config.toml
n_layer = 8
head_dim = 32
norm_place = "pre"
positions = "rope"
tie_embeddings = false
parallel_block = true
init = "normal"
optimizer = "muon_variant"
lr = 0.0077
lr_mult_o = 1.5
lr_head = 0.00517
decay_shape = "linear"
train_tokens = 174300000
steps = 3079
dataset = "wikipedia_en"
MLP neurons of a small language model. Each row is named by its layer, matrix (up: input weights) and neuron, and shows model dimensions 112-175. Each number is 200 + 40 x the weight over its row's rms, rounded and kept within 0 to 999.
After each neuron's rows, "fires on" lists the tokens most often at its 100 highest values on Wikipedia text that the model never trained on.

L4.up593,171,231,188,199,214,112,255,199,229,163,178,268,195,198,232,255,122,136,292,213,255,165,165,203,112,159,271,171,203,171,186,208,192,237,208,199,205,238,202,179,243,181,162,219,137,239,224,177,236,131,242,270,182,199,282,180,289,221,196,144,197,211,168,175
fires on: "at", " (born ", "omet", "om", "p"

L4.up349,196,206,202,178,208,229,204,186,182,212,168,95,238,221,232,177,268,178,235,251,292,188,217,202,158,123,256,194,168,226,207,207,133,248,247,99,260,197,207,220,214,210,163,190,178,219,191,216,209,169,167,170,263,233,302,248,146,144,146,245,205,218,251,217
fires on: " m", "\"", " season", "10", " based", "===="

L4.up301,142,201,167,173,188,185,161,102,224,233,230,178,108,270,217,132,179,180,216,240,153,220,236,186,172,300,202,190,207,153,200,262,139,220,185,187,175,215,239,154,139,207,273,217,190,267,211,241,178,205,112,210,192,211,201,182,177,190,250,127,178,178,200,198
fires on: "p", " trans", "app", "ond", "ot", "op"

L4.up707,222,179,178,184,207,238,212,208,200,149,196,231,110,251,269,104,204,210,231,161,174,200,228,170,170,167,210,166,238,246,238,154,157,240,184,214,198,184,268,110,171,221,225,130,144,212,216,193,207,208,185,189,234,218,163,158,235,160,181,115,251,221,219,257
fires on: "or", "n", "f", "ear", "r"

L4.up50,146,155,221,188,178,216,176,126,197,207,159,130,203,250,193,173,274,242,221,204,155,177,214,151,209,151,220,154,298,164,264,206,250,259,209,217,214,204,184,154,196,232,116,157,104,135,211,153,192,195,256,223,238,153,173,133,233,228,197,168,193,170,201,223
fires on: " |", "res", "ile", "°", "per"

L4.up635,270,179,227,213,134,210,220,174,192,129,235,195,131,155,177,212,286,168,204,233,153,150,214,218,244,195,189,227,227,234,215,214,173,153,192,159,218,253,193,263,211,204,183,209,157,217,163,188,223,209,146,181,159,187,270,172,311,136,181,253,103,186,246,173
fires on: "e", "g", "it", "uc", "p", "ha"

L4.up381,193,158,197,177,238,142,216,222,258,205,182,110,154,137,214,267,199,283,179,188,221,115,228,163,171,137,167,207,174,158,251,225,147,184,239,134,266,162,201,183,152,250,133,271,199,184,232,180,160,138,230,226,188,156,226,163,221,226,244,167,201,161,178,204
fires on: " |", "n", "andidate", "ts"

L4.up49,205,206,204,170,171,209,174,252,212,211,203,109,147,165,144,170,229,212,199,269,166,201,214,170,196,156,207,114,215,222,210,172,185,270,243,200,235,150,177,160,223,250,150,226,190,217,144,243,193,223,210,232,179,195,175,181,97,163,141,218,189,279,209,174
fires on: ",", ");", "1", "6", ")", ";"

L4.up658,291,238,216,188,208,138,197,145,226,173,223,181,189,199,149,197,183,220,163,169,193,264,217,189,125,195,271,218,179,212,134,115,214,234,188,160,128,118,253,233,203,192,189,146,139,178,201,271,180,202,208,213,123,162,220,198,215,217,246,88,168,236,220,184
fires on: " first", "est", " ", " only", "arly"

L4.up133,186,276,151,174,153,187,208,163,212,190,249,191,220,217,168,269,151,205,174,166,197,151,177,196,218,201,226,197,229,179,191,179,160,162,189,213,126,232,235,224,192,172,251,157,223,262,215,223,157,159,150,160,174,183,187,233,133,175,201,216,191,187,241,219
fires on: "ir", "l", "or", "em", "ris"

L4.up2,172,183,176,205,160,195,204,178,112,197,233,171,217,178,163,201,181,240,284,135,161,171,172,202,150,234,241,228,173,178,275,188,179,201,221,126,195,213,122,111,166,193,175,225,186,276,132,176,211,249,224,163,246,268,173,206,167,222,162,219,215,264,275,214
fires on: "j", "ard", "ant", "ar", "av", " other"

L4.up443,242,260,184,130,211,197,142,257,206,201,180,180,224,217,175,228,149,178,239,170,184,176,264,214,150,219,199,150,213,257,265,191,91,233,289,150,237,140,264,192,178,202,201,190,132,200,231,237,159,204,221,283,233,197,189,143,163,107,144,246,155,210,214,187
fires on: "l", "st", "c", "b", "C", "n"

L4.up252,184,225,199,168,245,181,213,210,208,117,151,189,185,210,198,239,184,239,215,221,101,174,196,185,161,192,146,344,241,187,231,174,239,188,211,223,126,232,232,210,246,184,273,197,197,216,210,120,213,207,186,155,170,136,311,222,253,221,168,198,120,164,158,87
fires on: " sk", "ac", "h", "avel", "av", "ab"

L4.up186,210,199,197,206,187,252,225,229,196,246,285,111,185,155,268,196,191,202,173,158,220,178,140,224,237,202,207,184,170,289,152,188,242,216,148,145,121,195,263,245,245,197,226,193,149,200,240,240,217,189,227,159,239,156,145,238,222,226,173,199,182,241,170,163
fires on: " ", "est", "r", "or", "it"

L4.up253,204,160,246,102,206,195,222,232,204,222,212,115,201,243,181,211,131,263,239,199,175,202,141,117,216,186,165,233,237,208,246,269,172,148,206,220,238,214,206,164,200,240,208,213,167,174,130,151,175,197,193,275,157,158,217,179,193,213,175,288,211,190,276,182
fires on: " dis", "is", "m", ".", "en", "u"

L4.up262,191,242,215,220,156,245,238,218,124,161,238,193,180,166,183,203,199,207,183,232,153,169,192,175,159,154,122,245,291,230,187,159,196,216,198,142,167,221,197,157,151,222,243,232,170,150,281,199,210,227,250,201,272,162,216,220,188,224,270,226,153,203,172,163
fires on: "; ", "al", "av", " em", "c", " V"

L4.up208,206,129,227,242,229,241,191,200,163,252,168,219,214,203,202,247,256,218,148,214,195,187,253,205,142,229,226,173,205,193,96,272,145,127,224,177,181,182,211,209,163,259,173,237,175,204,159,219,124,160,226,184,194,205,232,206,219,204,230,170,275,203,186,272
fires on: "–", "n", "anc", " |", "ac", "c"

L4.up700,163,240,167,209,193,203,154,148,147,249,251,219,164,184,187,140,113,224,161,205,169,263,289,215,199,177,215,167,162,153,180,205,185,224,240,165,254,218,242,178,118,189,207,158,184,298,122,186,177,208,198,164,228,227,169,238,180,179,223,197,179,191,243,187
fires on: "or", "ug", "og", "ar", "g", "ant"

L4.up638,249,177,192,232,190,156,172,181,208,114,183,191,229,189,129,255,140,167,145,167,201,232,245,178,161,206,164,237,275,211,220,282,197,246,194,141,225,128,180,221,259,162,226,178,181,214,190,94,189,213,234,228,185,246,216,159,232,233,178,187,123,173,160,145
fires on: "o", "p", "g", "us", "ut", "ele"

L4.up636,157,211,185,218,176,129,230,222,199,263,144,258,186,212,220,192,162,212,194,188,115,130,160,206,158,192,201,217,291,210,238,268,256,222,187,112,135,166,165,203,209,308,165,149,181,169,242,262,195,152,173,269,219,276,254,129,289,170,209,211,143,216,195,172
fires on: "th", " w", " O", " Th", " ch", " Ch"

L4.up86,252,237,167,219,147,239,170,214,262,241,182,193,206,202,182,196,155,175,201,208,201,236,228,125,201,184,205,180,141,178,153,184,213,138,212,141,134,175,206,179,218,156,253,132,144,223,169,218,250,257,206,217,209,147,188,218,162,224,231,185,247,236,234,176
fires on: "ed", " only", " most", "ated", "ld", "led"

L4.up520,169,176,148,145,231,250,130,195,213,214,154,247,208,145,229,137,146,253,209,176,227,228,212,190,168,178,211,164,140,157,204,159,231,252,261,195,98,169,235,186,205,222,161,145,228,240,278,258,177,207,190,204,292,132,223,223,225,248,236,145,130,151,195,222
fires on: " ", " only", " dec"

L4.up188,151,189,151,245,188,164,200,242,233,261,253,233,146,224,243,173,153,226,221,165,168,218,256,185,165,191,265,220,225,254,210,214,213,203,212,186,216,155,209,242,171,246,245,179,148,259,113,197,242,149,188,192,227,221,237,193,245,183,199,196,169,235,238,168
fires on: "b", "-", " the ", "th", "n", "ol"

L4.up350,162,209,192,206,120,129,246,223,152,194,214,273,211,178,229,143,197,178,247,152,155,217,175,182,226,212,202,210,169,195,227,214,158,201,196,227,231,229,208,215,165,211,261,189,210,208,195,279,229,236,284,201,251,150,133,217,207,276,190,197,171,237,195,232
fires on: "r", "al", "w", "ol"

L4.up344,141,247,201,189,151,230,232,203,160,177,141,124,195,207,207,191,204,189,191,221,207,131,225,234,263,236,252,223,175,107,202,141,118,204,284,190,187,226,228,204,207,211,128,250,188,316,177,261,205,203,189,180,234,148,230,242,213,250,200,254,180,151,184,215
fires on: "-", " m", "m", " ", "and"

L4.up563,181,168,188,217,256,182,168,140,162,90,135,201,155,207,168,149,254,208,201,179,227,168,170,244,208,173,180,190,201,298,217,166,172,215,154,194,211,249,104,223,223,156,233,191,244,200,162,179,168,192,238,179,208,177,224,209,240,197,244,185,204,110,196,202
fires on: " career", "le", " Rank", "m", " |  |  |  |", " | |"

L4.up102,130,173,203,176,247,281,121,204,198,237,155,142,256,220,121,226,220,229,194,167,198,195,131,143,225,132,152,200,268,195,186,202,217,265,247,238,213,248,240,157,207,278,146,228,138,193,243,226,154,277,278,233,245,204,239,201,203,226,188,218,180,201,188,230
fires on: "\n", " |", ",", ";"

L4.up308,208,195,229,200,173,209,195,225,149,169,98,220,199,183,174,189,200,244,220,230,221,121,263,160,228,164,206,202,197,143,207,162,180,189,235,232,146,238,188,218,162,255,198,184,176,223,188,234,214,207,246,198,254,201,159,288,237,181,123,178,220,224,239,145
fires on: " ", "}", " in", " m", "b", "1"

L4.up566,195,128,202,262,232,191,183,154,139,215,248,166,211,172,233,222,170,268,177,198,195,159,152,217,182,112,211,242,254,227,185,211,158,179,198,227,197,153,144,162,182,243,172,141,200,210,151,216,211,120,144,230,147,129,175,266,204,225,168,197,224,194,174,169
fires on: "ers", "s", "er", "ters", "ents", "em"

L4.up374,174,175,219,217,165,100,161,178,272,200,182,183,218,213,181,207,178,194,88,145,167,199,167,238,217,169,228,261,257,159,183,205,292,241,194,144,234,237,208,254,245,233,178,229,168,226,233,193,230,204,225,210,215,188,211,229,265,147,150,202,239,206,265,192
fires on: "one", "e", "y", " One", "ener"

L4.up519,224,239,205,189,212,197,257,151,278,223,250,210,198,155,238,182,189,180,197,201,177,205,123,253,269,185,218,230,257,219,188,177,251,218,135,106,139,155,192,283,187,255,230,181,145,215,170,193,276,209,183,167,228,150,191,230,214,202,201,181,249,194,224,204
fires on: " | — | —", "N", "P", " p", " | G", "ip"

L4.up112,224,252,183,174,240,253,215,167,180,245,222,173,208,194,253,171,205,182,207,170,231,214,186,150,228,215,217,175,151,205,288,215,196,182,244,278,159,157,233,136,182,150,128,179,176,241,145,253,272,242,181,210,193,161,68,144,160,179,239,215,140,223,153,194
fires on: "-", "it", " of", " of ", "d"

L4.up639,246,186,161,161,216,254,151,184,172,193,193,219,200,196,254,325,116,150,207,245,202,238,200,255,201,205,228,210,243,223,153,204,193,143,260,227,202,194,225,197,181,201,237,230,136,196,210,214,238,204,195,236,202,199,125,176,37,184,248,234,147,173,182,193
fires on: " to", "\n\n", "\n", "ed to", "K", "1"

L4.up284,212,195,162,179,227,197,207,253,223,161,140,178,236,214,165,163,232,203,193,146,167,180,228,114,171,155,135,199,180,215,225,221,145,225,191,192,233,258,204,191,221,264,247,204,181,181,143,212,187,212,178,212,238,196,186,167,205,202,179,194,237,168,180,180
fires on: "w", "l", "st", "-w"

L4.up53,232,153,193,233,161,274,224,237,203,236,217,133,242,206,207,123,225,194,235,189,205,185,217,210,273,245,129,205,267,328,193,199,125,238,190,214,122,214,146,168,184,162,173,143,199,112,170,213,255,167,160,185,171,197,177,236,287,141,161,163,179,183,206,205
fires on: "er", "r", "ph", "ince", "or", "hes"

L4.up680,230,257,147,195,224,168,173,237,150,187,233,251,194,258,205,137,219,251,251,157,250,241,267,187,206,201,215,162,212,206,180,253,160,174,214,181,191,202,239,123,263,179,200,172,151,242,170,198,148,287,167,188,168,217,237,145,257,169,159,132,202,185,229,189
fires on: "g", "t", "w", "ot", "p", "b"

L4.up433,245,242,186,230,132,185,196,174,280,213,197,155,238,250,234,186,190,153,202,218,213,123,106,160,207,239,296,168,274,134,193,160,152,161,216,223,269,179,148,220,147,207,207,102,132,223,234,175,194,249,245,200,267,236,168,268,197,250,174,257,149,204,233,193
fires on: ",", " that", " which", " so", ", the", " this"

L4.up582,156,164,137,235,277,189,218,156,207,217,244,228,266,189,191,135,226,195,219,127,245,261,174,207,163,161,241,221,215,174,227,246,95,159,223,183,156,215,196,188,228,180,186,150,258,172,222,167,214,169,202,190,196,183,148,206,176,173,216,179,205,179,208,201
fires on: "en", "er", "ers", "m"